Weights of a small GPT-style language model, trained from scratch on English Wikipedia.
Architecture: LayerNorm before each block, learned positions, tied embeddings.
MLP neurons of a small language model. Each row is named by its layer, matrix (down: output weights) and neuron, and shows model dimensions 0-159. Each number is 128 + 32 x the weight over its row's rms, rounded and kept within 0 to 255. Numbers have three digits each.
After each neuron's rows, "fires before" lists the tokens most often just after its 100 highest values on Wikipedia text that the model never trained on.

L3.down483:127126123146126175097174153161137107190112107095098125100119101119097167229139152156193117132137119173118116128071119182092092070115083136171121125179118097113134157131111132140160212109159150153053151092116162138130102151115107149072128175206137108098161156157066129116107113057114114140122099044115063090084085134201142110128150134155177132138082111130143119134118151137126146157133133086189106123101074124162131099096155136136150143123093138139132172162123091122104124177103087
fires before: "-", " a", " an"

L6.down568:147152137140136169173164097213112169158107135142092049127129161096117120181117110061150131129129156125082146153109080073161124192098109050185133073128124119104129177067130089119163096108105138122082099105187096138050140096133125152177094089118146173136107151167074145074161139160128080083116123149150147110163100132128120134127150140137084133115121149126090165131139153162168099122131095147157119170078109150183175131049137136107144131095113153216114104149142115123175146140101128
fires before: " is", ":", " |", " as", " were", "-"

L7.down307:145104081185098131152211081150120184113202084129138162117099187093142199138151105129107140152116101134179165179107119112137142129122155095150086118108142152138138104154152123185147120183080140144115101172139175172102130108132124147068086107115106125107116138178068144143117170108092121098134146099179129128188134136083163110044116158138106141138118118107167121117101128116109159135107164093185084152129089097123140221157096125135134171114096110082062103148109116125098041101094153
fires before: ",", ".", "\n", " to", ":", " and"

L8.down195:081078171177191111100125113209171122105131175114074096125076109135148143151139070102174144079108103092118155162084107106134104168130109122110096106113171136106115178134075106161146140142156141091127077114101113130131118116126108091116110132113104165177131111149094091145206127087179152152151172087158166155137098175097113086149074140100139155076094141146126143163188162132102055122112133151089123130150054155171167134129133117150096141166133137219104163125088143120164094183088159
fires before: " |", ")", " is"

L7.down564:125175149158145129175093119155138075140132122113186095061084117186128126102109106111147183126136111068055146144162105164172158170123125135171121101142126121120112094090141097067127109165134129103113128116143158104221130115117094135104099103134113048111149147165132128123135143194110106165144107159134142111154150117125134126086136160132076063163108144160087178167088131120119130115127170101159073148108113097030198058143167126125154124129151120159087140076183106170174086127161168
fires before: "|", "-", "|---|---|\n"

L10.down67:129168125135067164162158145151122101054136185165069153126127068127151202088139112116134207137161091163119118150090085140079132131143163155111094146133097137166108160120177143140137184190105100123067154141147141092171091149084161109136131101134066112202137132160104128070125136096166126073155162160112104138153169100093164177038135146113134090163077139068178088096138119161119162098120136112161115093126104113130154102119132140154119137083106169137138066096103109125141131180128111
fires before: ",", " to", " in", ".\n\n", ":", "."

L10.down298:122178095157108084094154107105175084102094128141152102127143107153157081142122077137131124161113078064113104125099159178108118125143176169107167138122077103100119152104200112101160202149118147136128082096073151161129144140176123128152192091159129188080086075127118132144157098158135132110128114151074143155175168122198124136151087096106130181155090132153192184108166142135109102147131068156112164107083100141132166057105108189132102083141076165135150073107094132088138165134140123
fires before: " |", " ", " |\n"

L4.down101:096088137057115156119155167128132079103129134113119181160109127142085182126133144127114104136135119072174127148142164139087149090106151123126153147212160128112103111165157103117105148146200063089113096094117128114075097127110127148116112158116163170149182113140224150152166088150109099139079152117138113115138138094151159168116197110153201119098138121046123083157117113116084149087178053102204091151134095121151144080168134153113074167118131151148122173104132110064125121129099139
fires before: ":", "\n"

L8.down61:126118094162115122139130121103167140140142105130064105152147102115165058148174141054165085137124124156070166097137132096080139137084147105109093115174130151122145176085050120071103099179095129155089074119148156112094106122116090123145098153168163103151113163126097171128151117153136102123152121061058175122130189155130189220179119143156123152154136152156182105167137079153133103155129167125123145138149156113158144118092153127047078106131190101078112154123166147118129093081156122
fires before: " ", "1", ",", "2", " May", " March"

L4.down359:074130092124162102131078120119171140125151138129095135133133137172121136151088090124161153173108081105088191111142138097167129152166125166131114115124109026129173115109074132151183156118138087136117128130166124166110141166164103130089110092121126072116144147130062042149135096152087116156160148142137196101159152161173125115148117104096163109228113110080091164116120119063111132120174166199175122121171118148107152099066171085126131154171137178124116150093085076125102093161135140
fires before: "0", "3", " long", "4", " ("

L11.down401:173107113120102157140116112089164158106054128150099148095132066079121162163126157156180136116116085110159088140157137118141135183110128163144095128109140159117165189130139158090065153096125127181130074114172104130151127132117109134136120057190173180139112207147140124138163166149144198125054105179118143079094160114104132107114108152070135161114086087140118129165094161118166062079148133173101076154126135141137119118148171124129100166091165146137060084126134115078109140045113133
fires before: "4", "5", "6", "3", "2", "7"

L6.down262:144146159093173088097150123134120195131138098124092136095146087124074119118143139159113060174139096098068124138135162141138118176137178106150162094182131171191124131148137103146161114091153099182116145088144144061147110169099076138138119111131155168093134094087185182161121133193095151106116112099156119135131104131155094120117193104120129095077113127151130060188084120133097114101141121174147126075166162121099078167154101159135103163099062170104174128069098147100165087195157096
fires before: "=", ":", "Career"

L10.down310:144129069148117117162130087128135113167143105105112089160095239189180131150167137105112137147142148158130138052108136149106074143158180116151113130098135167083145149091105059102153046121134147125122131161138036097158170103119135105153082152072118104158126132099111110116080113107125094162084102080193105160124192168117149143130160095130127116137112154124182198180164169134142111142112121123165091121111129108149144153156116111080107093034153092148117131135136167130126118107182130
fires before: " ", "5", "0", "3", "1", "4"

L6.down567:136132124081107116137141087144126143104148074163102184191128126134120122129101158128123170076254146099138146113107094144116085070117143139134101215118177158167129113157167112180112092114137082165140132121135198109134076145139166165133097139101090172142149123157112130114096135156158154087155107103145076138127157157145190094163102155126138100132096159124087088192095110112167127106126077086118091148142096213113130135088116108167061119119137084089144153110139126079145165101067100
fires before: ":", " |", " |\n", " were", " °"

L8.down468:104092121127118140172124148108142147140164079124187103149081171085083131145167091092143130109109159114094106079072111116120139129098120117124145101163130112077162209144109127173129148131110127128110105106100145141113104123106069131147142162115104134134129144145129126083126161084108137077051162106076154096165147078147171124136156126136086191157041197116157164184050134098132154137163074181154117151162148204134094150138110165148178135213111086166170099098096107130126146114101164
fires before: ":", " |", "|", " |\n", "F"

L7.down105:154145148094142154169163093153126165137104115089165106102160145184061109151164145146150150102180131072109136125139176128048117118131117080140128088184085150122118127172125143137079173076094111103170104138154168124089215105107107174050113120075109095122120193113154142161126091111127143187073139094133113152153106160092192122133101125105157110118139163058105131145159144111092144123157151128165133146107118151120130072219137084161160195143141100136083096090122145095100127132121174
fires before: " ", "1", " |", "3", "2"

L4.down6:137092135154111097127115168113124128135151174089121158173115108093096147107076109119215200143190132082151173097067086157163112119154111159114133038144124132077158189127099123122153145176124126136148170108146074087090116109120093148068108137093110110153131087144148129124109061114114140168164135109152098133162153171088156097188138109074138118120091145153188095130088168145106153093114147183060111154158152124082123084104127207107146102143136159154104089102157125179116099142134181
fires before: "2", "1", "3"

L6.down223:113121121139129095119075135122073115149091145145141156122114099117101149197153139132120127160155080154137170150128153095142105132109145111166185078171088123076148105156159147071125135090171099136151126110092148082131142066088022174142115145144225188096112093064142145144091097142113107167130111091161144112193105121126123119180152115067142132126164129142165133190163176168136173102135104116177132113092102141094085122078149132152127083088074131140184177136140139098091109147167089
fires before: ":", " |", "):"

L3.down485:152112151132103122183120164113121102162080196213191134150059116084077168112104171094147095124148153176057129092145132081113085110103135134089104101122087158122094126117121130140109118138203185096061145100167096135135161120090114101113112101093107181119085127165083074091160090099126124163128151143142094155153096150127124122093145170131149123171139143163144163144152121107079178103118073117176113143093122117139126112152122185110135097104134182197212129173149095103147156154151151
fires before: " |", ":", " of", " ", "):", "1"

L3.down634:121135174150132156080209131142127134146170121070130199087113117105136109141159160144084091076193158127142131118113122133078081033119138109147154080152069116103141175158148069100136099098079139142169137134126131130102127136102108081168095120084119140125157185167183088150168098102147055117126126146108137137189076123086157089125167110141155196172141139124123181112056143118138120092124219099109122158099108147142147164156150129112156126103111122106202154116141113149124095092125120
fires before: " |", " ", " |\n"

L3.down150:114107200097070153096145158130128090117110138147121144140115131092090179160137126049152123201117196096155128157087091177102117105133166122127126184151140127125093118135094124079121100150096135158143121164139124087110132077142118120221114066075104177127144160081149134134106047088160080128133068124160154127139077128134108141120117089132178100144123120076142144169130186039118141111144128125171142156107189093092156119155121135215105121122128126125125152169127140106175165127117189
fires before: " |", " "

L7.down504:107175181131094080124175107183097106121088109100099131148131125148107125084125142130094125094197135117134126072122115158145129130145112138092089107091123160112160088114194083163144099144123164132142100112203143187114111099155151141108111118058132135067133125103116085145155142156133128194141146180115155163163121067153161086185072177158141079111154094136179113136134109121132102115119122113162170105081077191077195122033108120169150077146123178117125122134096156142137055142153143
fires before: " |", " Goals", " |\n", " (", " GA", " GF"

L4.down168:101183060161124169148059147128148095193125154094107066093107121175180094107083085120118136114137082153128156158104131166188105088111123148165123093132113081107149117094107106136173108137207169139092150130120122142181155142132090116102108134148123117107139096120088080203181114116156144137123152107142092087144125094099118138130098149169080101171113102133117145158111141187130126191115188117149059177137103075145153064134161116115175144118125127188080140094132110191171111081167135
fires before: "-", "|", " "

L10.down73:148196115153120113144150119119111052137130131142048145172125105124101127094115153139167150144121102077138131137111150091125134143116163166148099127136126117113109196134114088188119146093151124143183174103162169136158133119149153089137106057143149090093117133096123100139176162088083132042093077204134163109114113063096121149113134137152151134145085122147134063174141093118086129169094073150151159135130146199100173130136160060155151080107153101200150155074065122103175127131097140
fires before: "0", "2", "1", "9"

L11.down429:130089184119126116142095162084166170079101101097125152197191114109109178146100107095113164080197111127134063186103130084154154153114115078157134139186093089138131128108111143071173096200103134128162169133130094108149189143214136173102127127104110119057157078197060123179088072146085118140134140138115127141124142153131167122167147124133120119144115155077073118137151083142115180112063138147157098157142104142126126118137123161117116147095075103101147105095118170119126166126158112
fires before: "9", "8", "0", "7", "4", "5"

L11.down6:140125128146152127069177099140116111194094103115123122195111112119128168111158135121120093117170123084108151159114127134096093164105111096129113097147160063106163122160119134125179136091185157124052167081121154152117113142139105126110103140087131187071083122132110152108113102195155126104075117125128076101150127155121134054153158105162129095174152125099158162136107105161070150179102109134187114103091121153086151111160105195113093083150109097132188114169208185087115159132196186
fires before: " |", "0", "9", "2", "7", "6"

L3.down476:101100113137168073117144158141122141198112163139143182146113070128103183114120132115158075109127089113148115128121138088080167118138188211117099111169125086121161107164156119158051141127142036162089104128074146137131111153087129145089107172142125094107149118161127097170138168117116128118158118099135121143067150141123124131112166173107152161092138083125145062088148178189089109132147136139125128093109124135183111088166093174145145144074108175145044148163118127181090103206131109
fires before: " a", " an", " was", "3", " is"

L10.down575:096062116145105146157153123113158093162117096145113102125120167166157145150103113149064128140121116168135060153090107169185148123099151096130141107084080161125136087135170086131126069155092140135147167102131134187121126093088145116131086183124103123145158108090089158165089146140152113251130112192167187123163140101123135138119183153136143128154114112084128137097114115139151162106123109111125094123163087113157126153158069160000092146141135092147136104098185125078168122131135158
fires before: " ", "1", " in", "2", "6", "9"

L6.down260:114130171095095162129144139134078109094124103154092121127168124110184144134122116111137114130172146087091145114131143105140100169142108136074115160134173169183124119112119129211103097156142082117104077116192096100112177140127125167126174101080062074185159095116072160123122145166071081135188151051148122109143143081113155146134122132159117083193126144089115109089122096123157138159172123182104139115103109169087198121129184068157142196147149174114142125144109101068066128146109156
fires before: "1", "2", "0", "9", "5", "3"

L7.down128:093114102109201107160115117114143136095101139124080096141144165152086135153120050092144099130158188141072086115072140119121078152121117147165129069159115099175202117151076104180162110105137108121120091054107116147101166143137116118123114133144147164151114206158127168090100104107118166134059134152144138089179143170132046118177115115160128174145096063125141140116094162123122153168173138178123154070138120114125159160107087201144137123142121111133146184091155151104103117139199097
fires before: " of", ".", " in", " for"

L3.down228:136116152110172125058136118121117154152134134147141141114092092094080178158096106157130150098112160100126108147134211187117087096131166144119099080146056103135155097136116174162099119145146145144114177100074074149141143131131070146119161191183144121110148099115118133181170167185096136141127161090126104112086131151126105051144112134123141129094127109097109117179125148204078105129108127141105159088102174116186114083132080121130135144051136194120081143173136134156139038186154102
fires before: " a", " an", "American", " American", " is", "\""

L11.down417:093127143131171109124086139136105146186128185102116096149158144162133121125158051101149189071174101100098129125145117141102118098180095125075115110197106106101114148139185149050155129162151106109176165136105126090140093135129111114126176184105056144084108101150151118085129106102094063086113153094113147167138110162144133180141152108056142121099147158097130186077101156118104134119155202136071133150151100134164146099148137153118079182091116115173147167096135097168113197095150157
fires before: "1", "2", "3", "4", "7", "8"

L3.down65:092088114178093144203087146172118141157076075135139134124118150142072117185142165115144123085119118135156107152135120153165103058144081146101093154140157122153104115171119143115201115116181113104109162111134115168133132154161169143101099110165155115127144154152104104078182102079094084187138157132182080161123096119148100163086152134153104127096122079133168163136081129162094173167172137043144160069078165158160097091110102157119099126099181076112089117168138108182134136111076150
fires before: "-", "|"

L5.down162:118144083087107155179187172116101060093140138136140123079128120118130097173121148132174100151176166108084141040140099097137075109103157131134074085085130105127141086121166139105153166160130145128141113113070142116125143074124117151134102130154117096209131191122139123117128103156113182165122132120143252120099109100091132158147106111109117074115124091137079082136137150126140095095147124140117179081131173160127133157137127124135116165153059088103098168218118152200144119131117177
fires before: ".", "6", "7", "5", "0", "8"

L7.down553:107165121122157147133134101102161121127107050119160142139142188166098119125157105163141077097160139141106110059051118089152143072107145153106121155155139143138117133121138110122187127096142117142122110125139095117115153123139102103114090132084139126139133099129143154183107136162124117155108124137129139133179169079074114130128097143144156222164172150060172112149073143105074083147097183181126115189153096112091143105153187140206194197110164118115088082121161092084043115156107107
fires before: "0", "1", "6", "9", "5", "8"

L8.down222:134090170096219181117134058073104059106174122160148135130133096117136122153186101106144089177064142122090169117077151104114161144147127152144117104139122139078114134118105118157154128161145143170130141078138120114108113132134130100152150168230080100103057151184106113150210184107064120151118118117140144089138137103145110173151074112137126155106151087151089160092180126131104141167167108143141112113169087085122151153130120059117046163088153112106127119117125131149164139137141093
fires before: " ", " —", " Year"

L3.down531:107165151048124114051073156124082088144083175108132136123108168184102115081157114137141132115077172094116133107153188148106082125111135156071104136138112138072134189109130150124124100158130189102120111068180152109111161168130102105162167149139134172127098082138166087131185102199105134149156109120179146050132101141128113088135131160152145136100098200148119165148062186091165099097130140108130157090154157115155117115130148128084105117131113159149142170175078161191091133126105109
fires before: " |", " |\n"

L11.down117:219162117093128135158125086133150079149113161114163077125108178138076151123151143149150114127150060137149132070107123100128096120129153102122104126136129091114143164135103089120150190105157154045174123159112134142175098147126151105124092149111116093102124115119150088139121148115149109087159183118085216154108169187132089053125152181102076094111152130132034142116079162094076166129134132088174128093101134161135140138117168086127103108116109119175123170154118112144198171134203132
fires before: "2", "3", "1", "0", "4", "6"

L11.down556:140201170152132126164110094066143094193106148135147180128121100179121113153142105123139181136172133131084156104085128126120132142102115168154130089091153082089174133108204140125126179078107131135185146086142134113082161114135111088103109128128155107116061151183100116113119111085093185141121114180166099168156127083106155161161096104126115163139079155131145064137147142109060159146087117043160189070123086121082153138114150115128150206145093108125152158148186107088114137127087117
fires before: "1", "2", "3"

L8.down136:133178178093139173173134086091109097176125108099074149144180152168058051120151143158180145135167071138084174127123097141116102114129120137179178117122048134103134170117032146148107127110148163108147188085151164142079133137083133163120138165116120119185058113158120133130121091157115136142120121110143108111216086117095149141171089106117099137128093145070114124129180148129169062107122167148092096088157156106128123085178130118127107155076121128130110161130149124080152160112154129
fires before: " ", " —", "%", " |", "0"

L4.down71:123143139128132162152082178086176115175167122170043064092125176171162103194084132093200165100102159125165111142093129144100129061154123129155083135178104097162022135132128110122145146147182078107117097162097151139151160097149096098114131093172157091160144157182156112181166174140111110145137127125084078169089063110094101163109141124142119113079126096128146141115113131166105162101149117100124115151126148126144142099139194152127106168107170120169107133138130079175114075129114104
fires before: "|", "-", "1", "(", "/"

L8.down503:145059108137082137205097089092103107156146112131144128126111082109111168126162122159156168124097106142081152104086137132068053141150162123137124063113126155107117151144115132138088180068194109135134144119099128169196123129180087100094119182151105046159119179115143113120147135087129110161177122150147107100136114108140181168137074158139126219135127135132157141084155136142116130195163100140044159137130111084100121082098185068178139120142131144146125142130093126158164124179134109
fires before: " as", " not", " in", ".", " by", " to"

L3.down333:155108130111134126126074135167165055143092133185124115167125113151113110119122120095138116095067204176131119132097175133129142067149182130081125068121176167198087154154165105114151111119147111169079126151119100140130113141127065092085125109095069181142170134127140102196140107094115144137112119126065149081126141102083114138196155102132199112122100121115107142150126153085110082155113143064116130119164187082154116143185105155104083104137120147100212171172133123146163119157172150
fires before: ":", " |", " were"

L10.down72:089098194139094109142045146104094108131112113103179131167150139111138214103103113133143193177190117053146088061125114093134149092079106079118156132095141156143104105125138122102135102152114117103128101079105057089091154174187135168131140123156126114102119118124159124177173113158158083152088065131164157064131111173173151152196122126128080126105123163156148170144126156140137176121147129172165092100136132094143141125170080126174129081115116126141136200105149126116088154144159087
fires before: " ", "3", "8", "7", "1"

L8.down1:180185145066207100104175189115146142154149109134088123136174085120082120136156150079066160165150103152106144144122121102176132123194114135131144101160174128167150175140142084079102128116149112165169178131080095099106095144111094139109118116100126175190123132050192092157112145113151161168097118055084082130206139139102071150157149126078144085111158087161125170130117113161120174145106101168102141111137166154093120126114067089117124117091119107127186099102119127129115100112127115
fires before: ":", " |"

L10.down225:111152130113116117099117111105138107157138127133131134146153134150144140121112132119154091191069132068149163136112150115120138188101103085078090149135131145123091093149093183115106133104112117126123127126187148145123075151118085158085070152162103115120151093136122148056133185091142207105166091111128171037124145079152122175100116194112159196142122147094138154172132118081133120108138126142130073191201160179114140097166146124110115117063132143203125145055117060111138179130167166
fires before: ":", "3", "0", "7", "5", "1"

L11.down530:091174099147182071117108091198076165114099133114132116122090126127094098142169098141179188119119184124158106123185104122116139142144099152175151111104182064134109127098188075121103176116149131129140077182120105063098108135102085092103135142124154087177113125144119145032175129118088157149128076135106174113117143116076155126126122105155123168140114174130093117160123094109101109175094166123206187122110102144074165111162115156134160095111120208131168170171111122145132118172129125
fires before: "0", "9", "2", "1"

L3.down28:167084066185197081059141190110089133080122098132136105075131090147087146117100138125170070129137136134100079168105209122121156155134137091114113138142207137145134137153104118155151170130107140105107150097148122068123147117130070136121152159124143099148158113164132107061130111135126127130162075119143130140138105162078183107090109091142069109103089080120152142172156177135114133126141232182081094106112106141149160192165133143091140145118129180068087119100139126167141162150143143
fires before: "==", "===", "=", "Career"

L7.down271:154116112126097103183106137128094098186114076092128085131106130123107092106176136118167091141109115157169151134091106067154149055168137160181135143122167138135123214172115177100130152118224146113081175113164137065122101119108146119109148168103104135102116120132149152131117068136069113120099078124073156074144147092123163148210172128104137129117061097128159125181156096120070082165077144135148152146116089130129171154094121151124154098118140164096103070140137108134175143150188136
fires before: " ", " —", " the"

L7.down558:201124091150074133147150100156140106099097134123147138136122135123166139150153146133194131112168122138107143089184126135090151137145157096104101088125198119121080104126130155154169133165121128066080092116138139120195155156168099109090062097105139160114103092120150066088199135092144153191097140086088155132158118123139124110185123153205185109120142082055140089166072134102173158063125120195085125133134098146096144119134120105096151171113142070097112099168167188137128165131137113
fires before: "9", "1", "0", "8"

L7.down201:109124142117073172112142170140104116155075111150176076119167124098151134127126124140057085114111089126121097105103096089107156129219090180080095121154151123191087155103125105169091138135163105131099133152160101102109148168053141125079119103112085157161172114105108135129121192133168118172140100113173125131111150111114115157176068096121085133112188149072111184138125135118120140192160082106095200154116136169098147075117125148139131187136123215100133164113134133117088115146166189
fires before: "2", "0", "9", "1", "8"

L3.down586:103161120124143116074136150146180155098174101134124178137109086158163121117073121169127116139142128074142068129183150120068080149114206114123111094145098157103101136137141064200099124118137111154082181136111147097119136112106093118101186121151137121132107109115190144144130177130101219129191103157131131149152085095124142121094130156104142108164140108138106207138094067195113103121108139132151052105136105165084181107089173140132057105116134208169125136102148114130142085155109126
fires before: ":", "|", "\n", " the"

L10.down161:127189119137124124134129134139119148152147121113095165192183162074126153093148144093160113061108123129123142129163179115152135164110146105093061109058216086148153122145135104169147126081116096099140137158083147160123121082113134146097094127098049133148182062147097147144168164113175148062171117134165146150138105154168176148018164148139105149185091107083155195089084165129103115171093107158090123133159103112130140133105070145142129136142131122152105092112127085113115109097158128
fires before: "0", "1", "2", " to", " in", "=="

L10.down569:082100173131109097151102061118150154091104151125107124161143155184175188110129104120142134146102131119091150128083098161098155150067169134207147116157093141155138136124183122133098143134138155150134155127140169168139166092157138100179137120116122156138090138144136163140155052123132133111166088106127157156068100131130109111154133096082019152125109040142115154133149110200111082189091090158121153092101151111109120167101060104073131102112134068157137140100152169105173136191085115
fires before: " ", " |", " $"

L10.down585:107207080115132136109140126188146131100103100124113132111148113168152149116120115142139108161105098158104138129128211148042139139113114130193150155120094108088111164102111118153122166167134174139109106116157100106087137083107175156131210129116117069122163096136120127193141092152092111137133125159125140149103129142170117073101098138118125109109157110127080156103151117135188088134114174113135130112072117121108174038124240148104125118058108086213099128143122109136171114190179131
fires before: " |", " —;", " by", "3"

L3.down623:125140064155147130113110178125115090171200130120100085071125122217160080135079089089153138125145120129106135173142139154190141081116122176180114114187122128101083149089114082179160158129163112119078167137138123107169175124152102119081056130116105088128138106152176100128179121102143149147180114124115121145144110122063121172119107145146103093097088105132124128153113156155117119173133209122136054157126116128096151085118154126106160159111143149152071138093197081186153072086127127
fires before: "|", "===", "|---|---|---|---|---|---|\n", "==", "-"

L10.down76:177201097161093120128138133132107115186139127052142124154123178149143052162111143101165090075096174117103118109082176135156153153162155138130101118128150072077132159073141120156119160080122140095107118046062173127160154156096153084118141141170157130096100116150111134060149110063175163160110099180178116113103141125153174067093108129111102088139150121159160084097128151120149147141157147165069150144110089148174151163139146094074145151153095163127117144208103107103117101147129122
fires before: "0", "2", " |"

L5.down129:140126143162137156137083114197160130168099077146112131120124097135111129140163133180169125109122137206137092123120095093123186153134141083122129112119137140096110146106153122076092144116168142070087090092126151187153100127129071107123140152224143072089125133075119064132144188186125128150120091189104149130075165097144124165141114165155110120159123198143097138179110156085123151123152049106103176147094110055139097163137080119141137153142116092133090083144134131087152086205140136
fires before: "0", "9", "8"

L6.down27:210088168135093131193141122141124104085101110152137071127070146143189099095176113146162158153166134122108085079064140089133107152139113118131128155163171179140098202109097114172112156154137121123130100153138067110104097136048105118066131092060062156173147124134081093065173170125087126113133132087154175114151136092080118203165131155120135164163128166098115146132090144140126143156157109189113166183125160133091126102152116113109113151101194134109103118099147137141098112123139131
fires before: "0", "9", "2", ",", "1"

L6.down478:160125166115050145144114097187156094120060146161136083130137048131138111095152129126128147139177123134103089157135092128148144150182106082146084166132140117134154129082181147108134112120166120133116104210089116141127124201124129123101134127097136097101167105129115077158114167148119127177139109160162193115130181156080101149123176117196147130119200083116122126154070113096095188121144111109081137176077186146135078130165156092164106181095141147091086103146121052126084098140118152
fires before: "0", "4", "9", "5", "8", "6"

L3.down464:136125130151132120190167088099130135107095124123100105125108095180087107101138127083076098096162132116108108108085160105125173108186104098102131134131132123155123173098136121124216119131134083088100128137126097107107042176134169091114079136198122149138090101193129156119100135174184094131119142176116119088068137125147162128159174118109180128119056141116169138136122150105127165107215162155084160048126190120161109153165163178160119123062176140122093113161149134155080148154105125
fires before: " the", " in", " that", " a", " to", " by"

L11.down635:150113148149140133149136116110155117062115108186065160155108111133104127129163096141218158133107166124084168088138106113125121151086125136141092070082156128158181091135083134136149085112124144135149145097162081101114114164136089089096114159080109059105119080177111110160120158143161131113097171150095130168226104124134094070161098143145132165155108051131084130100083174144084166175115106120178141185133142044136168092144128098141146159138105129158116168094146134154118133123206139
fires before: ".", ")", " by", " in", ".\n\n", " to"

L8.down408:132169162100116164163147124124109161178140065118164138108120164097123143122175116156119047085119209118181139134138137147131112148076122150124163102059171133080134095142142164184095153126128075129075144102120139149105159158102173109097147165038101112138104081128097154110158113158093124092129131192108118145099166144142156107103116145190201186079092157116176120133134146118116080128162101109149051113114100114105097162118134113173167170149141137140059088078151129107189094126124119
fires before: "\n", ":", " (", " "

L4.down301:110058093102130101073145165132095089143110107139136139163132112137135075112127121096131102100121156104119114160083094149137075129091183180163170096135122148129154125139142131144126113120189163156111141089079141109045129139144109099127147091194156152145084164151155097127144156156178184160147133126151153070118177108156218072112097112184127123185152143108105114145130192122127161098086084084109177109087140197162130097129103140163128150131127131174153144150169173113107085148046063
fires before: " |", ":", " |\n"

L5.down482:139139158087150109093107151132115143129083150168174112153100144148175190148102118138122116074113173182117094138086197155115129115072159124160127104127144068118147187124150088122136141113062098116172162063115130063096121121137146119141129082167149184129087077169163122209121141108141114157106096145174164125112089134124152135109125117130180154145087155152104160129122113032116127155119061072142138091133086084065150148110133161126156146098099145121102150063173107105135174079190149
fires before: " |", ")", "″N", "°E", " from", " "

L5.down498:124096116182105112143103130119148117069187088117106145104104173103150176133097127101077182161095135096117157194090100104128138148100109187154132127134151087146148192123181094173133097119107194118132138216207094149098104167159112103116127114165106122155075105168107115101133086130103150118219154069124124132115137177115109145093195083155098077132144132137150144059174130155135141124163112061166123137162082097149135156141157144096120109115181103137119115148165137138126092076076122
fires before: ".", ",", " of", ".\n\n", " and"

L11.down252:119105125160080112148123134126098114165103102129117149096119179142100169080123078178143127190132170135096095111185190124148103116104144127108008127141111126163142121086084098107137141116103093181148105121149126104076147107134166111110169173122147111167094132087116126095109126136124056147099141114154103103100114153167089145121204075111122095129111057133144182154138157194116191138163145175166137203122113123184101124138120144132120102082170114142088143177169140154085076124163185
fires before: "1", "6", "5", "4", "7"

L4.down297:112135061162081120059165146153092166086057066109097133159211158119055141111081118137160080147111142108171149132110092115149151073134081096115150142183174153179143170137091131088139142146159146142126120093160108082126077116106172101072156144145156073164140130173095138133098183112190122116104142158119098118161116113170180100118140105134150121077174100181134133060116164146117187108118147133124128154099142174092150132129095156193141120145174151150113129100168081096114139099104131
fires before: " |", "===", "==", " in", " |\n", " the"